config = dict(
    num_hidden_layers=8,
    hidden_size=640,
    num_attention_heads=5,
    num_key_value_heads=5,
    head_dim=128,
    intermediate_size=1920,
    vocab_size=50257,
    hidden_act='tanh_gelu',
    norm='layernorm',
    norm_place='pre',
    norm_eps=1e-06,
    positions='rope',
    rope_theta=10000.0,
    rope_fraction=0.5,
    qk_norm=True,
    attn_scale=0.122,
    bias='none',
    tie_word_embeddings=False,
    parallel_block=True,
    init='normal',
    init_std_qkv=0.0232,
    init_std_o=0.0,
    init_std_up=0.0232,
    init_std_down=0.0,
    optimizer='adamw',
    learning_rate=0.000727,
    lr_mult_up=0.781,
    beta1=0.9,
    beta2=0.99,
    lr_head=0.00504,
    warmup_steps=216,
    schedule='cos',
    final_lr_fraction=0.1,
    batch_tokens=[65536, 131072, 196608],
    max_seq_len=1024,
    doc_mask=True,
    z_loss=1e-05,
    train_tokens=1004000000,
    max_steps=8031,
    dataset='wikipedia_en',
)
MLP neurons of a small language model. Each row is named by its layer, matrix (up: input weights; down: output weights) and neuron, and shows model dimensions 48-175. Each number is 128 + 24 x the weight over its row's rms, rounded and kept within 0 to 255. Numbers have three digits each.
After each neuron's rows is what it responds to, as a language model described it from the Wikipedia text at the highest values.

L2.up850:114120080061134123154120126144127096138133118145140111139115110106109037122131137123107093123145128143142143086168142156129148144114095142126158125137124103168156148142107113143087135146109112182155137122120170103124128115133149116130170123140086124130133123103149107128105105164117133081132141126152095088121126104077148086151105125104171141094126144137132144137135109136081155105070
L2.down850:114103119085146128151103145125094106171133141120148126121144122116077115094136096143130131139162172131148148122113147147134163104129134154135131137139140112152109158144140126134163118106124110136179190133133133033171144152109126106163112105098142121119141146120141094176125118150109147082143143109120116084136100139121168113133142135106113137129119133121106141083109108144103137111135
Description: Nationality and country adjectives

L4.up563:100113089114129150131107151080105141147158106116151107151148111084139122107115166139112108141123143163123139140102127169079151175132122143104127115125109134133106121163120144140112140123092108143117140129133134113134139143144162137142148079102164093116151139111159149147170105116103109128165155140135117115087121124113157103135085111173119139137067173145141106142131090130125098098112
L4.down563:148121121125125113129090097115151131157142125117116118109150144153116130157119113091157119138131113074127136143133130100160141102127119148126143129133133147143166130131133094163159151153141130104147164096121144059107101170108114109099153144140083117137105154155150099117097115145108137125135072108148122143165143080132154142146133107090146108136148115116104129150154183137097133134104
Description: Second item after "and"

L4.up403:079130125176144158141135112100117143121083111166112097159124096110107103145112100112140157122146153089124112143106107109160071144139110132074132126114133130126157101133142131150142126139139108127109103163099186146090089122166126125100135088129121112087111127085137153146109130127101171091137152133116122142186099159113134155148142100136137103154147133125127093131098161138149108152122
L4.down403:113127126122061131142135103153121124104158172066156125112145151111110102096168132126157081136169111157106134124098169115100152174103102150121120142148094125158095095128099129126145132128080141125150185107152123163157158123070155145130183141137104118117103087099089124106119129095164104142146111118112126150121173123119117116076142108124127102144141113133126121117172106121143154064145
Description: Year digits, "Fellow of"

L4.up241:095144125122117068155098104101123153136087141143138131154156162150152188156123129140125130119102126103134145154128107125135129173123147129079102117144102120146084134130133132145139143130167167142169150116125160112111139165084152150151128140150122088149115173100146105102128132081137169132108172137103145115095115153132157117167114120123144116084148122118184130129141127146151121116153
L4.down241:153122112162149140121103145163090093127134165115108104189137097065105117128174154121094125142132129138117136145124143113071140117142121097162146139158154152130094136125142109116092124102102147129100113097131108074135116099132116129135157148108147137106162100146042124147096113133138113130151119141099127137158148084135163156104101140121114114128130137108042119147154117146103122155133
Description: Tables and event verbs

L3.up1226:166172190101119127126123133078091092093091098128131155121131130157143111140132146127081125123160138168168152175133073161139145130147125126113114114117091110142132137143160095132110139134127163115133134143131109122088110091140129137110139170133128083137102155103142092114145109098148116108095130098117106133164171168113121132118130158110137142133146169122117138135140129126116134159149
L3.down1226:138143136119114131142123141151123150127134151099093156114096118165117106095115134103150071166090125084160091121097145169111127122135102130180143147134120141149139124124088141150138179096113145132065126126144173052114147103105116154115103103127113119131110168146085072098128117116103139106166117099181146154110111159121145108142133137122139141110093127101124126177112122110139134122118
Description: Mid-title continuation words

L4.up855:106165115154118136119114128120126111144144102116140147093136109143107123133097137134153121100136137127125132145134123173122135169139140124127136130142110086151103124134140161113125161136116086163162120108098130110114158127119104114092129118124114094111138077123120135145140124087125096115109159134103107146171146159132149087140110137128138108109114138119130150163111138161126146110147
L4.down855:137091121186110175113126157104155126134089142138131122165119131091110133119146143166103144094134085121098110121111117125097091099117171144115114143124216131108118122151111135093131096165113171143146136117144119149141112126128160175112112069135143120148138130113122140136125150163066124138152132112098172145114110165101117130168138133108139147186135132119134145141125076140093123095130
Description: Phrase-final word endings

L3.up525:105135201146130109143120118130141161146145121105130129173135141144144135157124101122110107137139153130124128128055079104085085125119164171148119177117111102149163118122112132155128146110133141120114131108108138126123118110114122144129120126137091119136132138081187108117135109101207138163123153135158146110162133137099125142130146099164180124105133130131140130108129111081153162156115
L3.down525:132134121148116097117125144147099131183155154170121152097130157089162162110158144131147127098144091127133148117143145135113161191128133109129096079126117120141136172183171089137170121128100152154122099140153182124111137134097135105136125155139131158147129135139090130057126108129073140146156153141154122138089141118139126091111107138084121105130135120114133133161122134145164097139156
Description: Table and results-list fragments

L2.up445:110100149145104143123112189143131148158129130144078174117122098130138157147142142133127115100130124110116180132119104150118153176126115156164136135118113107174094185132164164106102170165133114158139133143135150106104125149130137160176133135166102144108133116105117104121137149139143181101150174187165124144133111174152141166182128124120159120124160176125101102103097121129139151105133
L2.down445:138125130117162134110138087122133130068120093091175069149132144110123082112111132163112143150125113142158071113145126125142126105114144099086141128113141123125157098123103088181086097133097152102107126150131136064153147141130109116083126117075149103129123135163153111105117123134118094113137113073113133115142138114117135109110122104128119119147093108106143128156153105138138109118122
Description: Phrase heads and infobox items

L2.up87:149122110102112130109082148103118137130131077095160113120109127123134120112146114123152123130106151128138152093168099195119117135080121175158150105111146136117129117092152140147080183153093146193113131130109142117103116165117155066109131114151132168090076074109139095131117114097151126108113165126110129134187144132143143123131114141098169101119143158102117119141158110134076141121148
L2.down87:117121119149106147119078110146102155137143125084122138171170143143120149118136109123155140147076107063120150117128133187111115142115148144149130081090134126114131096105156102109078125128125143207104123141133110152090111180102132112100116156173132162090089078170127115119163088098146150123145113139095125151171141161142090123134079127118148115104123150055107098180135109129086112126131
Description: Plural noun endings

L3.up867:074137108133139131124135139129103103108111128057178132109098112127084102114092109137156151113131116151143096123113123156172153166135150132133103147120160122128154115126178109158105140129122100141166166097133179119127162141141151103104108131126158119089137097099135143110107125085116139092154129156119105136153171174133156084120154076148101090112142099170108082115135108138105148125077
L3.down867:159139138179113148154155137100148153163154127138145149117167122121159181108124141135091083114124080133104107160109129153071094062141141117069093069095127112128131083128090093073163101148120123123144169163130108141118106131130166160117122115127128111161101152103129099149167151157119117143129089139084178139176092139140110139095100117099173140095106122111142134143128120183109111150200
Description: Noun-phrase completion tokens

L3.up1490:088104100171156112144083147160140123115120126106103144156143134094160134171098132121147103134116101155159120161129090124114112115111122162152162107139124169142121110155133171170084151120137100116127114113138162110117144143104143097131157103138113116152127111098117050088092097167114094120135132122170100115124121107140169097130082107138131158113125170122092113124131097101136103148097
L3.down1490:149102127118116163099153089115126116098125125111108146129138153112131137106123127136124142127134117129102103144109132131135130144121139177152185154096131091138097129161109180131136116145117172127156148106146128164176152161152121143162161086110088115122121130116172109145102161078121159146120083122140117097157128136124124149088141112111137140155132130163099129120146089139103089110098
Description: Mid-name continuation tokens

L4.up605:123151160119090123157175143100140128066111099128122124144142139162096131155127134115123145122105164110150116133106101139183121125096162084124135069146126111152195096144131072137093109121131141107119098141176125131152110147123128107151184129117193139132155132093097123127144101109145117138126125137132106147149150103093140127083132106066149093115138152130115147120148111158122117091150
L4.down605:149151095114112126110109148123134099134121153125107118131095122142112171105190134158143115138117145118140144147156126159168119101123148105109128122119112129115099098132118106156104137128115130135101056104121121116132109187129094135089133155150146148147147154166104107132115123150142130103123072119114106135141096106117101109158154149134128126107146109125100160144141064162054138142115
Description: Range connectors after numbers

L2.up1295:171111138122136104134057158118122074140155175147104140131122151120114146166175124136091095099126109123144114107156096143138120113061151137113128118102118159154125091145127162158147148157137141137141140098087142096154081118148108127147162137154127116116126078117132107144093075168120109093159129136158085171112089112119142134139112122132076106100149161139097107126141146158091152118094
L2.down1295:125139130133109120115142104140136195107123089128121117128133132132143099142108148125134168138131184136099139156096150134133137118179165179128151145094111119112063188158101110116093120108174131154154123130163111140094114131112147143131179122092099140141118149130125135113154153100120116143101114113109175093145136128143104122124128108123152171157130130108167113133135088156165106088166
Description: Separators inside numbers

L3.up34:095167114149150102133084182117143101132138136147141148113123111150113144139133122122168139104147128109090129146127120129124156099091123149164155159105126143147145130150164140143091193177103113104108145116122113077141126165127115099128148081137115113156103114123128118119114119088118160127147105162094088088149124142149163070126123122124150105113181138110094144152130112135102163120138
L3.down34:160106104172108120130120133120118143112105129141110179136135128172119189148125143121140124130105078095096107140109152175112131093148164153090138102108142091109164107177144112124119130078145141114163148157095099161091112143140112137123115100115134163108120114132146111105148086090114104142129115115098110120165114132125110154104121105147156116098119141083130120156168108127107096176160
Description: Plural noun endings

L4.up1005:161103127099085151166162129078187138157135116132103098136135132115126146134170132143185106120154134139105126120131097164129150156103120184160118108142095157103164122109143163164077131116135124125133135136107128111111146145125085118146111135136163123136134082113137154091127104106148124129119093125132084092141157124121125100153095060140104152151141140100134081124165133124138139128132
L4.down1005:102149080138077127151127115163114125127163090182137109119130128081126118118127148086121125144161082119139111082151153110149105140142122159120100111181116107139088135134124099166158143097134093098130143131149122069109121125098104142135097117170161142148162102124132114090100110143122124134134135166145123112095159122113114123141098121148098091154161085155148119103119115141135113167135
Description: Word after a name

L2.up136:166137143090083150093137133089127135140105121088164127119152101109148099122106130145088122135142136107132179129119105123147109137119133140135173130126167099167140094149123103156116115137115140133135158137130152110137114113106139123088135135155124138141143142134114092116113112082117093142123196104156114137147114132098100129120156113116156145108111150144093147122195140162151124121136
L2.down136:133106129111078160139151090139093089147162087159131145163120125151098147156157135138112100128108149156117136172139135115138138110100099116180146096138129126109152142146127126115098131116133146135133097156092148089091098130098143128138125119171109125142141168149163099130113123126089159133085106139171162142117151112136108104130128146126115130117130131094146104154090136106146126158118
Description: Ordinal and ranking tokens

L2.up101:125177123147123120158113101168126098153123156138105158126143175163118120137126130127159134166134122160117161083103140130130179110129132154137094108138105093131092143098113104157122157124139141108165117106135136108147122187112099093161145155090111147139120119106139099115138102136149146095098144164175119146087191080159154145145126119110101116110143147146140145090119118129091129092143
L2.down101:113115106143136144073099153096144164095120102126173108134097089138165144119137111121093161110123105142099146126172098145104107139128114146081151165139140152122119113144173124085123131151149075119139095124114121136121179073148122149083103124144140152091107100158088163081134094081109109147147102162126114138128140156104106140135137153143172120113140106103116167143140133081149108143129
Description: Place and setting nouns

L2.up1125:113088159155144113108127128119129110099135107153166137109154132149098148124144131132136151135136158163138109137117113135155112130106125122120157101129107117155143097133169129122086178154140145157136092084126166120165103104143132101129137124151168116152097104098170168156105135102122116115166124156154091104130173180145120095105167093149125133115123096158135104115134134166113184103122
L2.down1125:153159091160118120128121127162159139141117120122133115148110149138110107142125138076106093110161139102130137123173144092143149101144119165133133087160118126124135095109139141095127152132108123163068113123089181183120127116161136140143125138144109160134174129128095109108104151099119134127114184163112128115093076152102121156132085107094101147098178139119117125139136160130146123094161
Description: Infobox field colons

L3.up511:122144170127111091137130171119157079111131107119115114104148123102122165114160120138107136116096135110157145182085122120129100138073137127110134081116105157172185102128153141157121143180121154136133115176153136115132107094123137133120153143104137120102089100096112137125107099141174114109118135165130113187142150111172104142096129112106103140118142111116131153151169081115145159119134
L3.down511:145138120103134145140157112144073134172146178132109081109137149098155091101131133094144108161116126131139101106129164108121145155123150090144146115142102139113105113110092112132159106141139130110156157113138127089130072175139098104125149139134123153113115157120121144151108124174113151129155090096144122146136141164066190099128135090140128109137159131108105111135120121132090139116141
Description: Token after a number

L3.up1767:095106126134135107150155090136147170115119126076137161147156102133129154120142147132151121113134131131129121132071093131112109078077095159133114107089178133161150163145127136128098119185133143121168115154148101105124115154133134149112146112124128138106119098070102123093094146114134105131112101147148125126133127114171147136127065110094139151117102190128103120112099140085102127118135
L3.down1767:163128072098127101120174181137122126172161088112115149124138113140169159140110149140111140069161124148105140104154136075135138136106134147143124122121108139131161114152147144159122073133170177094139136115144120154081118075117158097129118129114148105151171147148095150109123132121134123135140134152132103116129115122119121167118110139150086131104166134156161126149127121124138118142149
Description: Name-closing tokens